{
  "n_layer": 16,
  "d_model": 384,
  "n_head": 4,
  "n_kv_head": 1,
  "head_dim": 64,
  "d_mlp": 1024,
  "vocab_size": 2757,
  "activation": "swiglu",
  "norm": "rmsnorm",
  "norm_place": "pre",
  "norm_eps": 1e-05,
  "positions": "rope",
  "rope_base": 10000.0,
  "rope_fraction": 0.25,
  "qk_norm": true,
  "attn_scale": 0.125,
  "bias": "none",
  "tie_embeddings": false,
  "parallel_block": false,
  "init": "normal",
  "init_std_qkv": 0.0261,
  "init_std_o": 0.0261,
  "init_std_up": 0.0261,
  "init_std_down": 0.0,
  "optimizer": "adamw",
  "lr": 0.00121,
  "beta1": 0.9,
  "beta2": 0.98,
  "weight_decay": 0.039,
  "lr_head": 0.00513,
  "warmup_steps": 409,
  "schedule": "wsd",
  "decay_fraction": 0.768,
  "decay_shape": "linear",
  "final_lr_fraction": 0.05,
  "batch_tokens": 32768,
  "seq_len": 384,
  "doc_mask": true,
  "train_tokens": 360200000,
  "steps": 10993,
  "dataset": "wikipedia_en"
}
MLP neurons of a small language model. Each row is named by its layer, matrix (gate and up: input weights) and neuron, and shows model dimensions 144-271. Each number is 500 + 50 x the weight over its row's rms, rounded and kept within 0 to 999. Numbers have three digits each. A neuron's up and down rows have the sign that makes its largest values positive.
Before each neuron's rows, "fires after" lists the tokens most often just before its 100 highest values on Wikipedia text that the model never trained on; "fires on" lists the tokens most often at its 100 highest values on Wikipedia text that the model never trained on.

fires after: " g", "ok", " t", " G", " T", " m"
fires on: "es", "akes", "y", "ot", "ets", "ip"
L9.gate250:474499437584544505493486502455448514469471558490432493550587453438421530452529516394428525570571507487530609556488427410471507505529535471403533443456451436480448502411542526567549591510511519480488401552514523357480530482536530592527532578499446524486457569543513515470552560479558492533536479419556560502427485555516486437467508554500514484560537514422541466525489449424509517551525
L9.up250:519512515591450538484478478483524481469518483482532467540462494520463471569466529569455474478525534549521479439454475513544595453584498475495568475445491430643571583461552526587534501607536517594463435571557525458499459443521548585384534432477481494387477572526469463582489593581457501465556544463483597668478634504560556479517437494562546617498495497504414510497549480563524467525570

fires after: "he", " a", " He", "h", "A", " Bro"
fires on: "ad", "er", " high", " per", "ti", " sub"
L2.gate15:459510517421507427430450458529566529497481551459494450376512507431515516580492517475443534500506503425425529547495483539508529484501540558474438534480470462501472468528560431516445579523495532551512484469425492505416530506527603602444509593507460512530461519481511433468497448472618460547466482458479570472469577463473543514442489467466537512480607545596513507440371514464546515527557
L2.up15:484488579477511503552522501529507455507548502506484506502604507453542463415530545483501525479508604445508574554482483481512515474441587524481490469475522441610507427534498603500514571500563456633508506479429508576476383507454583562437424492542534381574545533556513531446547405431468529493476462461572507480528482410484499428463509603530489485498548532545442406492421493494532484491508

fires after: " \"", " (", ".\n\n", "==", "===", "."
fires on: "D", " D", "d", "-d"
L12.gate205:594472453567547457538507582504490432480541581600455417569576402496500538506514484500515467490520565484571470466462485527538466479488490475454568500494578466549493486575501503538497472464351595511431630495557575428483511546535638570484517507486574500577501479559460552455511438526495479443455422552557510540512521548532395547545415534529483477581492508487548462563449485520406631442480
L12.up205:561438467479627485446565557573520514467488570419504644520450472588463496495509525515605468574498445467508519470573507454469576564459499486573512631534496462514471572508489539542461454543483538552444465545541446472504468394463479524499533489505499438522456484572595566440443544453462493492517510487498430459535480568507528498508526535547549480599517545542531525560510509514441489507483

fires after: "os", "ak", "is", "ot", "at"
fires on: "er", "ing", "ers", "ine", "ural"
L2.gate74:587568560425509514490436487496485401500536524547538481507508530407522484477532444469383591439507501525599625497503450527564437571474554460556599463510526446565422535532593530465466531659477515523496492538454492430436485441392560542484458537482471472512530459523508453432472517501508499489529548580515535531475459533402400557545540478562540492464625545501522541571488473525433436383441
L2.up74:507510424425479505513462441460555494504538523520503485382466469549512507495530518476418559559455561517505547528606484474361520519471496516537518540527539520470494602514417496446427504543520540542422457450455446503471402476557487577524465587519469573584540503509492508607507505513584441538562482492414470502495521516522496529537501533539439480438547444466468553597441503488521615465403

fires after: " P", "P", " p", " U", " post"
fires on: "ast", "S", "R", "o", "C", "th"
L2.gate344:476497472416376494502542519474451503529486512504468537562528541463477533546402520456483511438491429583415460609501484496534453516554505460516455538481486477402524491585481469466419531428410499381467500501440517511545432481449501498366425481504415498596533477499491503459466475480536497561505526478493515577408602604472549538515374434495481468544512510522503473528469472456500509548521
L2.up344:503442554512494532546511534410531422476508492475525560494552439573451449556518409473479546442576585545529487460425535513584481505410484501538511493484489459548456366523375489504464510459554460521475470488376527502598453492496509513521577491566467427477504546502467459476458429588450477447472468587495494440494480487482468567603460520602433449425405506566532596544487543403481454505481

fires after: " ", "19", " dec", " E", " Un", " en"
fires on: "l", "-", "r", "97", "86"
L9.gate229:489496561501454480485511547609459476510566374474549583602479454452498567489460556524409502558475453516534569536611541496471431500475565563619323471481503557497495490479448499486437489437504537505567399546412492522576503416530472437474568551486586468520595487546482515499469508521557512509506516420570508573507567633451517525468527444488452490480570530459447484517487450415507439525510
L9.up229:494497488503483527505524471431510487510582456404536528521564480459536526469423583494452490493530536458457553611608432525450527449508474572568495566481540521548532528480396589463464515632463471463440498583389486472500501446531530434602583506527523416567603456568491512476521531470573510525521530458582586505535443550436494563565588461487471487530467500406460437417504469403437519441519

fires after: " H", " l", " kn", " be", " F"
fires on: "o", "el", "ant", "oy", "ed"
L4.gate486:437497541502374412499484543516547480554471538502487547527389429452518523494594478473538485545484448563535510539508463511454475493507538578487469535567555509570544413486474460500585548483463596462503542593550492490517516415511562548459582482571459494533466532511569528503464538502509426490461527408501540580579475529430504531555354574439522494520457577447515447499497440519459614511499
L4.up486:535484500508544583454581577479489398457505539453494477523424526619518431484474549493508558547597517516510488459470462466455559514467488480522435422469446451553554517506450568493502488473507448505489488520481431520538450470580391455440571604601533491516508533394535395467481507462537529529523543515521522475534448513463476548530515513482505547465530560421529542419440541482452589456489

fires after: " t", " p", "p", " T", " m", "C"
fires on: "et", "ou", "y", "und"
L8.gate362:479448542567425398474572500477476471530519565555486428528441479545446456563519508444398466538526515608628433576559465516524459398570536544451493501547453494516370482520474520506610566483408512507425447504494521472515564347472430531532539502561536485548472505458503424578492469533556479515492563525498600547468430516570527478455393484482424543478519508507430507533539504480447553511503
L8.up362:464476520627489481501526473460472528467453546508518503544405534532544482517469518490451490434470550579508452543561465519580573496521481487533522568460492621528556512492469490553429437524517455482436494549440474456572521448438398478476563438470597460473426474391535544517542504526481506470474558440570543426450492505518590549511488498515438587483448475478394440513472408529422567557516

fires after: ",", "."
fires on: " as", " with", " after", " before"
L12.gate1008:438512530581449576512443456458508442563448586446559516549527522584524423520424469551450535504519499545550467521479533540497533535493469467557464378464415460512507546485410395519481676537468512536518437513518590461581404494519477500382466540460551461551491451571517448587513474553490509505475536476505499530446585594531454428506483589423498479551541498525408523476533397356479485447493
L12.up1008:575478524525486542485536593477517551532560570463455480495558522614446531494468523512548500443519510490559471543487585559476424504477622481470500477500551484470429503516513538530475500558508441498426489552483560578560464449506568536560545518463503561500551384541503491524578478437542567499616453488567536521568579579515522474492482526444546533460480519471397478466531447513481434561377

fires after: "O", "I", "D", "P", "C", "2"
fires on: "P", ".", "M", "s", "G", "'"
L5.gate809:517508476477531535430493546411385448414538478438500438465544483539501475520481502365440483529523476495528568531422510514511456521491560416528543440463460549451401451470520459530365522487443516517419444548517517516513437532470580571455462592513451476487488509541445442530483486441564504425569497462527399431467511555484468447361528483600530547513524531550506517526534424509415472474507
L5.up809:465465477517470487405542438465525501533485471466507405551496549491522489447528475497467542548545443386549437505422484528484531519560519398551487467555474530455541501537415502421476506460491532571578554474509475471409519399539471465445536466587455446498481575460525500507480523511507530433521518415468502607606550535519496507464461598512497515570563516552452434498469464531487559403620

fires after: " New", " Par", "ang", " Angel", "il", "ig"
fires on: " York", "is", "es", "an", "ers", "ad"
L2.gate707:639491511424536435495526479487437456429460496403505409427575585532491492580509478459445463501500474489549449560544495530626487605517484465529482407517488588472488490510486466513438543521440467553431512536421525564585490505381548475416500581490448554447482475454438465502482508488589528510513499503484434588440616532478511390525497475536519558619591545473514526464442486507507497475492
L2.up707:503506457474487581520501517434517505525513508520532484509548527539561476513519534559458457471414541502610611451552509500555514423461510505480606482505480514495450408498501532516460451559604504470471484543478490491489451642521547452550541483500515515497519517444456565468585538483475526507498498567529426481431525507458491513385506504449466535384560429511554471537497563603410428475403

fires after: " C", " W", " R", " L", " V", " G"
fires on: "y", "I", "ath", "ik", "aj", "ich"
L2.gate395:501405553563358442468513527424581516564451484444438523567513458468528508452528529492589489497436525580555472575541489569416552441436480578497482456469553540557567455536514532427574562494426497554451450472524606459508429546450535573575485464505479434495521629476511603556515483497536464414455522438493520586567592590475506485457490501577601461513483539471561433440488473493530486526464
L2.up395:516473460558390481564569585545589502519473524493465434496534455458468463504506588530566450483449460588436469501479405470462492474480472576498523474560531550474457482518535494500571512568461449494446460446505474421462561488508414490521508502447470482357570573366518477476503526449530607387536430511458526534648541467487530456466531476640511451481429510455581483497481493512570444503538

fires after: "im", "ri", "r", "am", "i"
fires on: "al", "er", "ch", "ish", "y"
L2.gate691:409526545593490591532506573544540411497507516488535635497634518496516469379511563453544528427468501483587553423496443484520545505532523517463540469534481426513456456471464479435522561420534613448504498560520498548475513533498478488495522469518450467533514512499476469549508484573501488465488477538528496524532422506464491517517527556502486558478453442543493449396465484413573426376466
L2.up691:416562619442470487546400571472449458551496448436561516476591403477523569458473529553438511551521591570500446447514547494531453488549482467534436489447488545433535426464498505425377459466532500392456546469560586380544520517446487495495493613589534441500468500582500542551398582474515462517542468514491534534459530560540536500495441384477447533536523533476466541575546501474544500458542

fires after: " \"", " (", "on", "-", " D"
fires on: "M", "J", "S", "K", "I", "ath"
L9.gate936:535521510596491438494503470474476487549489479524567495502472382486389518444482511496474571476520418457517458523481490483497467548528489467470580602517468515464537521542436434537471583501459634562486477514574453477573427495560526447512497445458541435553451574587458506497570495545518446521493458493574413543481403538494435521585433479424513456544524470467528559465543494493390505470447
L9.up936:523523502535573472568517494510536611472491479507471449441527483484515589450501606492469590477387450454494573583558573544538440473516504604543530520423544516522575517527480491449490471521483542549508564442555510553514508430505504495505429502418547475563427565433593463530469444502527515497465506540462517507489622534519538546437478521490557516426473532371527513524597503488487512543609

fires after: " L", " T", " m", " ch", "ch", " l"
fires on: "o", "e", "um", "y", "ant", "ix"
L2.gate182:487476578509413442450489426487503579510405518538515437463458540567486479618558351433512564468473524548604468546502563536481516427543563463484443558540460400590554546448411435490563494468422571468493542514530481559574521448511511520560421477574515497487426404477481480509502400501476510443395508472526515520457420495475520598453411672526486495508473506454491489472542542605503549508561
L2.up182:510391527478489526531600465601507507522558467467446498647481547498513559557428488591477447537485453477492487474549526503422498466474518515475457565507470593485479490542604486460553500515551528407563504526619511494526472515568340469487480546522523471421500504484461522471605577555540510433475480471520524444462636450512533420498498477473470557538573524368510435523639384512527457503516

fires after: "f", "r", "j", "al", "pl"
fires on: "s", "r", "ac", "ects", "ic", "igh"
L2.gate478:499502489556459499455479507475597508490483429564528493445465632490516536501564445391580498491428472409598488619659510593570482466526507410512479543443535521486441539446427429527469465446504493477521582576459512612508462485473624543591486479516481485479460547493502466498529567544491508542507525545519590473481505500510449660509473579421476547506504446426484526493432492516499499445527
L2.up478:513513396445512505501527519532444596438538533497519485495413470541539473492550550507527517514524464470592513524543484503557527479509513509549526442457521555552483416452471477482381533573511540484512430416426601457528560522444523532527495391504464499452530465478478515533453477480423538479496476520567529604426434555445509515501449438573421477570440479471497490471480460556448548500466

fires after: " t", " b", " T", " th", "ound", " g"
fires on: "oy", "ir", "ank", "u", "ood", "I"
L5.gate754:561494517532446454497523466492449401537429450496451466615466600567487408391480601518465500519517452579451589507568475524617470495502495573514439428440397455608564586481565568447586527541499481445413433588449471470583484543446514513468504530486514505582483490535553578469403480522587455606537543565587564539392524529486533524457483437575534477497490509573464540522376442561552455422456
L5.up754:460460514530566566491458546556523519499531482472545472506447513478497521478566514577519461487433463450482551444504433498551487454442560507544505540526517590499517579491433443481511465450549535566504539535515521560559483485465446446455428433508430412538464483478519566528509535520533541432523508437509403534598419501513471504484369526422443555655516558486538436368483466561508474519547

fires after: "S", "or", "ot", "M", "us", "om"
fires on: "ent", "r", "ew", "O", "-", "A"
L4.gate9:482533497499457482470481441530410490451554422473542520543511390440511537441476479572556522474408505523513478470469573570557446532619571443515505521559563529511449542470429522472544451519459530513508460484576476554547524407541489428476515395537492493594460508485536424465508423534551536484515500516523469536481433529580434594506474475424514616511509501451506490460474397464467469544425
L4.up9:472451551518445507492532505543458464447518480549502446534413426463475445463430457547515445463493524462449509542468523523491542522463488485463541392606451489615422325525443530447505531399481407456482523466502424585516448446596512518442510429496514487540502522524549468521523527531482513510456501524541470557438582574487510464429529489526513558455465561568533500579411487497497533449455

fires after: " p", " P", "p", " f", "l"
fires on: "ot", "os", "un", "il", "o"
L5.gate371:452484456522538435483566515481465517428529538493419434458464554474544598499458504383517495521501440571527514575572568485511514526531508508485537567445479578407385454535409475454497514429504516434569532530434634475566557515517465501462459558559483464589439487446472525567543409472452596543536501538481504488384461517501513553456427516524517571483556591526470485527533499447526537552549
L5.up371:464515491442524477514436506547474499484560463491463481456541559447482604460509497407510580491554446465548486582416501499476525472513417472465466527515393570460463482510459510554496466503541377426429479442549544508468459524543531620559496436453515525533395512539593510563446402513532406477391463571515511522487509493525512464465444416537486522474486481467414556494545479606552463461483

fires after: " v", " C", " S", " F", " R"
fires on: ".", "le"
L2.gate605:473475478568542506485510496434497587509490526424416456552419503499596526545496384443546521544564510609529413609463424523486587417526526534523446604460462447575567498474426545508442604576494545422563579505576440468471486421494459615487540533597512598455509491537512521485472544493535514520571492437484508536477469586486577432514450534518446447524563562441536492500504546554473592514507
L2.up605:512429554622406428403521518503563589541551596541507418469475459499503549529512410476494539503510509585578491543385507479484536421488545501479459569443333511483522482504428498533499615575501591443457538573587551562471493549509498602475480484555466499459513547494424518566539563486545496434552540504532434511435441523463550481519602490531494429507530583575512602389454481634481564450507

fires after: " v", " S", " C", " J", " R", " A"
fires on: "."
L2.gate552:544485549530475464499485449526477473544419526438459589498547563437570409526476390387547553567488505505598438603468440522474540466528495524544441564433397446529531467517409538478444621522427558412512573502528524460500507522468555626473483486546534531524551475572532602429559513497581438477559470407519494487490468545513496412538484506525516523470513528476465513487496555522473601512488
L2.up552:498524549523500445482483522456453560520508515488492488470497552438494517527494433512491545486488538472521389532402513495502574412452498530435497595495449563386471423475508563532391534462487551421539551549499551502454498601524584520499542462496489481381432565453517483540574489423598499498571461495468422458415450466430554557520546506502541379499496478482493494542467531598490539423517

fires after: "r", " S", " R", " T", " un"
fires on: "a", "s", ".", "z", "C"
L5.gate486:443479502511477426517552475474480473512452510417447498505538470495535391417496411464485515527527536517548551561529491498478586479492534615518457423411486498539397537482513465534512532428473641528403470437447528573562449438528511507586520516542540478552423509537584520514432479450460454571442521429467521497514533584439495528557495634418511517488541469484528506511443509511443545412583
L5.up486:540546628501518462538537568527519442541567533456498490589563529533533499446551560448462528456540611500518490560454544518523541539525513556609483571471418479489516475491470575492476493547565421446479581486505512500458524446433565510539568480485570405622505449507552561420442510539521492474512585438559641467547490488440586548423516487493493597450528408445478484489437576491472445504524

fires after: "0", "1", " s", " H", " Gu"
fires on: " |", "al", "el", " Al"
L9.gate876:497505446617499493423537521507448506406454504585472552463476547467535434545521489424455527394427437525588525549502534469601547464489494446532509460493411569537546507462510568532511510519484623492462479539441485479450483399529566531509530498485524487629486596519578621458500502552619377430456495460541563544590478519466573540484449637555495473578572527544493493450506475536440558527467
L9.up876:455491449513514419492520494457566514479419542528456525532495499525530504497564502455489561443482476545501434525578504481481527444420444498482440515620447534500562441551463456387488448404441530467464505460532451524441532490534501470504518541446546531517508485438623490468486605456537576422549504465461531531555487420441480563656517581606481495467512521526666491525547550541451484530445

fires after: "\n", "on", "c", "n"
fires on: "-", ".", "el", "et"
L5.gate179:542463411448467456515455527521539445531385432519531504545522472492507457491433489502582480444469438492494548516546476565534457469515532508525416510601495512500452481516510559457484516462500493502449474496516483568495486502401490513504565636582577559456502543540436478499503576444502462565472553546571462439482516579501504515488475508438502462486547490433536499537508513550434532545322
L5.up179:469531585495522462554485596570470432507552549436426543501556512535474568539519496549508456552486584507585323493556552468445467531556550397464392556559469598507440452590509525456572471474507622463443429439495597469553558584445424571592506460513425510539552517518469445426480546470586493570526408498421487469510407543495543567477448457498524514492503430546439494572541501511491474537575

fires after: " Y", "e", "u", "o", "i", "re"
fires on: "es", "ge", "ak", "j"
L2.gate918:546468490473471449407562522471572483531443552505485418524501682463521500535474435521506490487482440516565501476465512481552524549538535469495420486445505476509523475581516506439480554509460416415432533477533432467500514486442483501429507493531521433448548510471520444479506447456520509461514560489442613536480568534491508485447529529485524508452559526503504514545468561482450487578576
L2.up918:474465463482563422442556538431507507408564507520511455557434558511561499527560423436489526468432522508541454530502535443493566460554522434538534548527497579482495507467541512437439521485482437426511501448441391470523523500508462511549470390559536588479477456364573386470487463526426610383462587584479528552520533533550413523468535563508518530480441518497526460536451553581496593499449

fires after: " (", "==", " \"", "-", ".\n\n", "\n"
fires on: "P", "p", "-p"
L8.gate686:461459487509488391479510466453492511506468424542486500537533411552522564469474436491510596596479520568542561522470491542443458446555526531498514537474444421496493528578545528483470598517482497491474564530541505457568505517487572529493511530558557400551495452517463496475513505465507426613523470522451548527494522582534500456428415437503498457551501546462476453552553482474445515555484
L8.up686:375559525539392481506560522499478479487491498539431524438494518528489455481515484487575530426468572514515515418464509488517420554533590497521464557520516459428558506526522451478459485520501493455437444501514457452541480536472476562419485480488438495568461463490433503496436532486469489391537536502582458459418477519525488524537538489615435447524481507546513507454546405453425431609597

fires after: "T", "P", "p", " P", "C", "s"
fires on: "et", "r", "ast", " of", "o", "ent"
L2.gate496:547525543534550467474452607505471476474426538523410580539445502469530528505475490460496491425506503492515463517467531452578486489449503575381447550556377450409504507590448518476572616533467445550400494549449453558506430502486478529439534517474496527504494469481463460508432405527497437617505558557524510625460411588478465492527448381401526517473475527445517477540446502523517476547463
L2.up496:420499522485504472537606538540465388423553435492448519468527497498471422467499519396385491467484468554495583526537512489542574509493537524579477452497483481493493468431580499468524467521479542430490501511509441498447436465515496478475562483592596545637555517489469435519418419598528426543498490457461539454563476455494475598555498454427512535456467453489500556487464432449484564416518

fires after: "A", "C", "D", "O", "S", "P"
fires on: "C", "V", "A", "P", "D"
L9.gate91:469449469477438408386572519519458398535575456502531447459416483593480545474519441457381513513492470536534516537502456587477448491504557414510508458487544497461450405469486477432497522532384502523491486548452572511549444483538452457519550491576532596531504491556377413480506372492498505539560502447527519490499518492512577474536517586516477489597550625452600480462429494504412586510439
L9.up91:413356433473514454416536563553463481486533506520575516470344511607558536499514459477525438494559484516561502461493437562452485476448488448477509406425552510471439393556510454400500515522433468558495490489400506474520459466491448461533498490551509596507498497565431393456462421385466515491514448521560568481484517500553553492537535604552454512519552529517554466467419547468417529554485

fires after: " Y", "e", "a", "i", "w", " y"
fires on: "es", "as", "est", "ep"
L2.gate392:526568405453410514454450526506550493443439575460524433436459475482529503491508423466433599531536490459565469523477552426573463487559530499444484540503476431515448447527469509517499568518496516516506426594518437542560496561519576441415458523458534527485590463545590438489512442529448504504568526564484548505472496520453453536490507561426436408501497498474474565514480554575505392505446
L2.up392:430471543521561434522457533464509587547519519474557493507482507526444606469517582486586604478524542507570517504528530412448429428519515523577412594560569428463521488503505431368501497466487509402669505582589549510519534469545430508509605455576489566434503482318578450626464435503546381504551453497418475500439509490508541622533497532470475512539566527534461481448443498528517522451518

fires after: " ", "–", " |\n", " to", " in"
fires on: "20", "–", "|", " pre", "19", " "
L12.gate230:502550517549521469479510532448443504520521527595452527489511491464510496529578493442512583628489514523466489503483493574452514451556513512557433523445498475508484476509554562566419470425491591480549504443583444549478493454487568572463498543478518525527554448533495530487464485540596418529525551567528482568532455514541367427354507492503498543588522487430476468431638466612475546487485
L12.up230:540498575533511446460540515509527491515548489486537473462600509473462539538529465495529495461424563561529524448508509477570484416543475507523451544498534465452423491509552519452450491422477543552541496511472465577459603503510507592502384505588498513485424432530554437445438536527573459464455543553526582516450477508508540420487477385486487605510549436469579469500541460507528480502531

fires after: ".", "us"
fires on: "9", "8", "5", "ic", "2", "6"
L5.gate43:459490576469466450466464450499487445528500475540495528402498533390440494567504413520503509516433406532531454433404565509464399522540489516495526470562483513470538515538505458446451505492422472554473564445527484510465533399607584566535619588548473453453474497591546507530474518453525536600521487446432571510609529525510547477507473503416463620491516501546515583567444549418536490465456
L5.up43:464479534492458455483439463531429521548484520455480565483469534470574447576530524553586502488534542486655414507467435500499474512484507433433455452601411544562517472512513529475546472506515492612559504456593467460445469488483392506449460537500437507655505474474505492397579484551362527585462446505451569484491518439494546526494401402465504584593457478467549546459516421499512541462577

fires after: " ", " En", "-", " en"
fires on: "19", "20", "t", "18", "l"
L11.gate1019:499518483558474509547458406498472474433547481497512524513585416374462444499480533516539541500528581517507525458476466533455521492529634468493483479539561544510515527428448473548485627510472572460521378490528475395450486447463488577474485496493460499468392507551536603506544499496580436475451491512419522585471480509486498424568421557471492492572463597463460453562487430450452604559599
L11.up1019:473445493431513506557483537537626519527384553416553498440556564514492422397493463561418591495609563488454485487535403573475536416502505567568556477519523404528470562511462562438523530491564467442575467540466503507475519524433509461426451524551502488439485569512456497508455631480527478507490506493516502418564499594466573517597586471506483377505501445467552466458540466409398478403468

fires after: ",", " E", " F", " e"
fires on: " as", "if", "00", " special", "as", "our"
L12.gate672:537466529517509400493526444440488512526522471479450522463496488396490456565447515511519472502423495505482560475544414536518471448505509507562411523410534531518465513523451549485405523541540569374516511572526510502503467384562464441510634551527499470470502438491461503550556522465532439482523595449528535506478523506460582545488507476495530499495560507515526485529478491494480489549477
L12.up672:576529514580524443432546581467486565557556619562444489480507523529488510538488520521492415413471410485528357541482462471445476447468515425524448492502474490509459517448471500446510561498524621459522505576510535472473483432571445487466473460616471502386440482482447436508498523527459448474443461501463522552444517542514558520486453456411560495525551510521469530423540476453630458535536

fires after: "20", " chang", " not", "ay"
fires on: "18", "ed", "15", "e", "ya", "16"
L4.gate503:531515538515476478418463457502452526502490463558496507547440548414439462532473540442399485605407465532440474427456526545631486517560446521464446428629438564529499470514529542517564633580436506492501489494451575439560518495456471506460508491573422516497428525453479584491561541449603445502571515421480572614489524541487497550552512516523574515512541536513423469455435465515417518520513
L4.up503:560507472493532503458500629562528509456504435558511479454514514533415533479534532583477544527560502420517523501489590523489535484483497401492631490540505489552476415469499552438484520458552463493485406448471526506501587460607514505489456394598530479548530479542450519542531658548484487522483544559583530538483429454476495562541515583553493493527497396486498518569488552557511499484432

fires after: " F", "nd", "pp", "F", " P", "b"
fires on: "er", "ier", "y", "ice", "n", "re"
L5.gate253:522437512569496482449554553433521493531449596514403491482492565458584508464502405357476528448523490468546571550478465466528496454531488461515544501535412562533508468547509442500522545578436490502463525487505506474509490382575540547517493662563421525485499497441510503457470471494623467466515497372518516471498466579511501515478526595445557567501600509446455552442508499493504577430459
L5.up253:536511465485501537517496488449471471512507485466500477563462475510423558453488482437578443453482450507528469500475579575518447366597518525525537503435507503470494550415489565586519554647531592435551407486494533442463483508471551582510443449393437494556493374470515519559515516388494444459485499523505531481395490476551553478553459454588489520541491500475404477464520430470553456480560

fires after: "\n", " ", "ad", ")\n", ")\n\n"
fires on: "-", " |", "ient", "==", "===", "."
L11.gate100:572553440555440427506567437582471470543447460503483490530466403501554507493498566426494554515493420455493561473534572505419551516459564570433503464466477512424491482517490516533520511445423512493559448492527494436509452474537520579481572522650504512518574507635558523529448399511605456602458534526526502532543481503443456418469490524547506520567562546499551566481469502479480576503495
L11.up100:496486517482484521538471413525448588504495515485584504417539575569460479505510437607563594455471533473559461525515569460539555503482504438411450568441523548466581395498573503461540455382480493432445500485416572535553426552411505533519557476542412469450440518511559418481393534496446562495455528448377547470514455440442439577444484469489531497450449523552601538597461548511504543531549

fires after: " t", " v", " ar", " st", " f", " cont"
fires on: "ap", "otes", "m", "ag", "ruct", "ail"
L9.gate23:447616476506511526526499437442509490447578459478496482548532528381564488500492512364525502577503527508505437472477550423547461526491523446445482495518543518463493401386494547613553486478484543576507460551485438441468513506443497495444505454519537435516407499454471555594540534548531429555486605466396498495548464486486521444456519481531404588526512509563513511538530430487463516463470
L9.up23:549499470506459369474541459470411490505488462519436482553525443601492567444514489504449498552515490484494536462543403606456597496521613568562541563455521517535404515453481545576570456455535532472572431655476488506488553552459480547560532536546539449417508534497405553529492538560552533545553571526548590548510449517472542526499575479516540487527451552459575442488495529465493623477504

fires after: ",", "\","
fires on: " but", " and", " as", " so"
L11.gate539:441527448626519507521567451454508473563470613414460503601521474535513519508495552457471553532453517535509544536481476495437397507513544535525443512392502525493519465503409421531579536472486505517461510517511588426521498452601517613569570449443486554570494415547483487503522486530520551408485496515453464473441507579584454495567438525438508489483579518539413597452549392492568480478521
L11.up539:461439582602503487417567522494448511512554563441542467531590575496435484572541522497457495537576539492471507506399514463430394438447527492513497449373536447532502508486434507556544576511523524506403538534400594481515471523555534636556507468416432543525458495555448471539584493549492600452512493513491591552478542569517551636553415582518556409441442559543474539421521435421489562444459

fires after: " U", " ty", " se", "er"
fires on: ".S", "on", "p", "x"
L4.gate569:525483608500519434584474427438452437471535394446470484500535430490440514522551483530502464426542438478425562533440525544540351456525466457454529475459527516450412497477542548575539498511488539478428524491484556485543446462544537508533515531491422512519440549453443574489533448484515468511481482497447496592501477508520564533533465558467527565533549505492449549368513472532622517434541
L4.up569:562541595537593517509594536474492520521453516545513454614518453406539550492551540577492422496492492555553443463530406555504549467518539460544453450472447589518472562498536481566495579546501433502522506537453525452464550588507517555495558468394529576475490564580460490497531545476430439479569498500470443535488472523473541447520528501550463468528515572504484485466521433559535456408457

fires after: " al", " Al", "l", " El", "al"
fires on: "-", "i", "re", "bert", "ters", "uc"
L2.gate606:470521482515406520468480502443613400555393565492470476453491547405549532574492463427486454488526509484522477461527463519506507443491520531543483560412620409522471438469451516523496614490453540541476470522506547508492470545463559466488427542588441467490486568513566524517537577526553490406482485429540574412568427488534495579586504655444458552488465450511428412583543540461478568420560
L2.up606:417408468539542514483435422481528522521488568421512546412502528535524489518524435440589560549483520466574410506551552470380546479461505429545379557483538478536576547440467453486400487533501498571524558491452547623514485505519569598518495556515490414551500529551493567564575487488492416529417469422486500528443461515452523431510542535485559525444546518476515514523517508485471570547480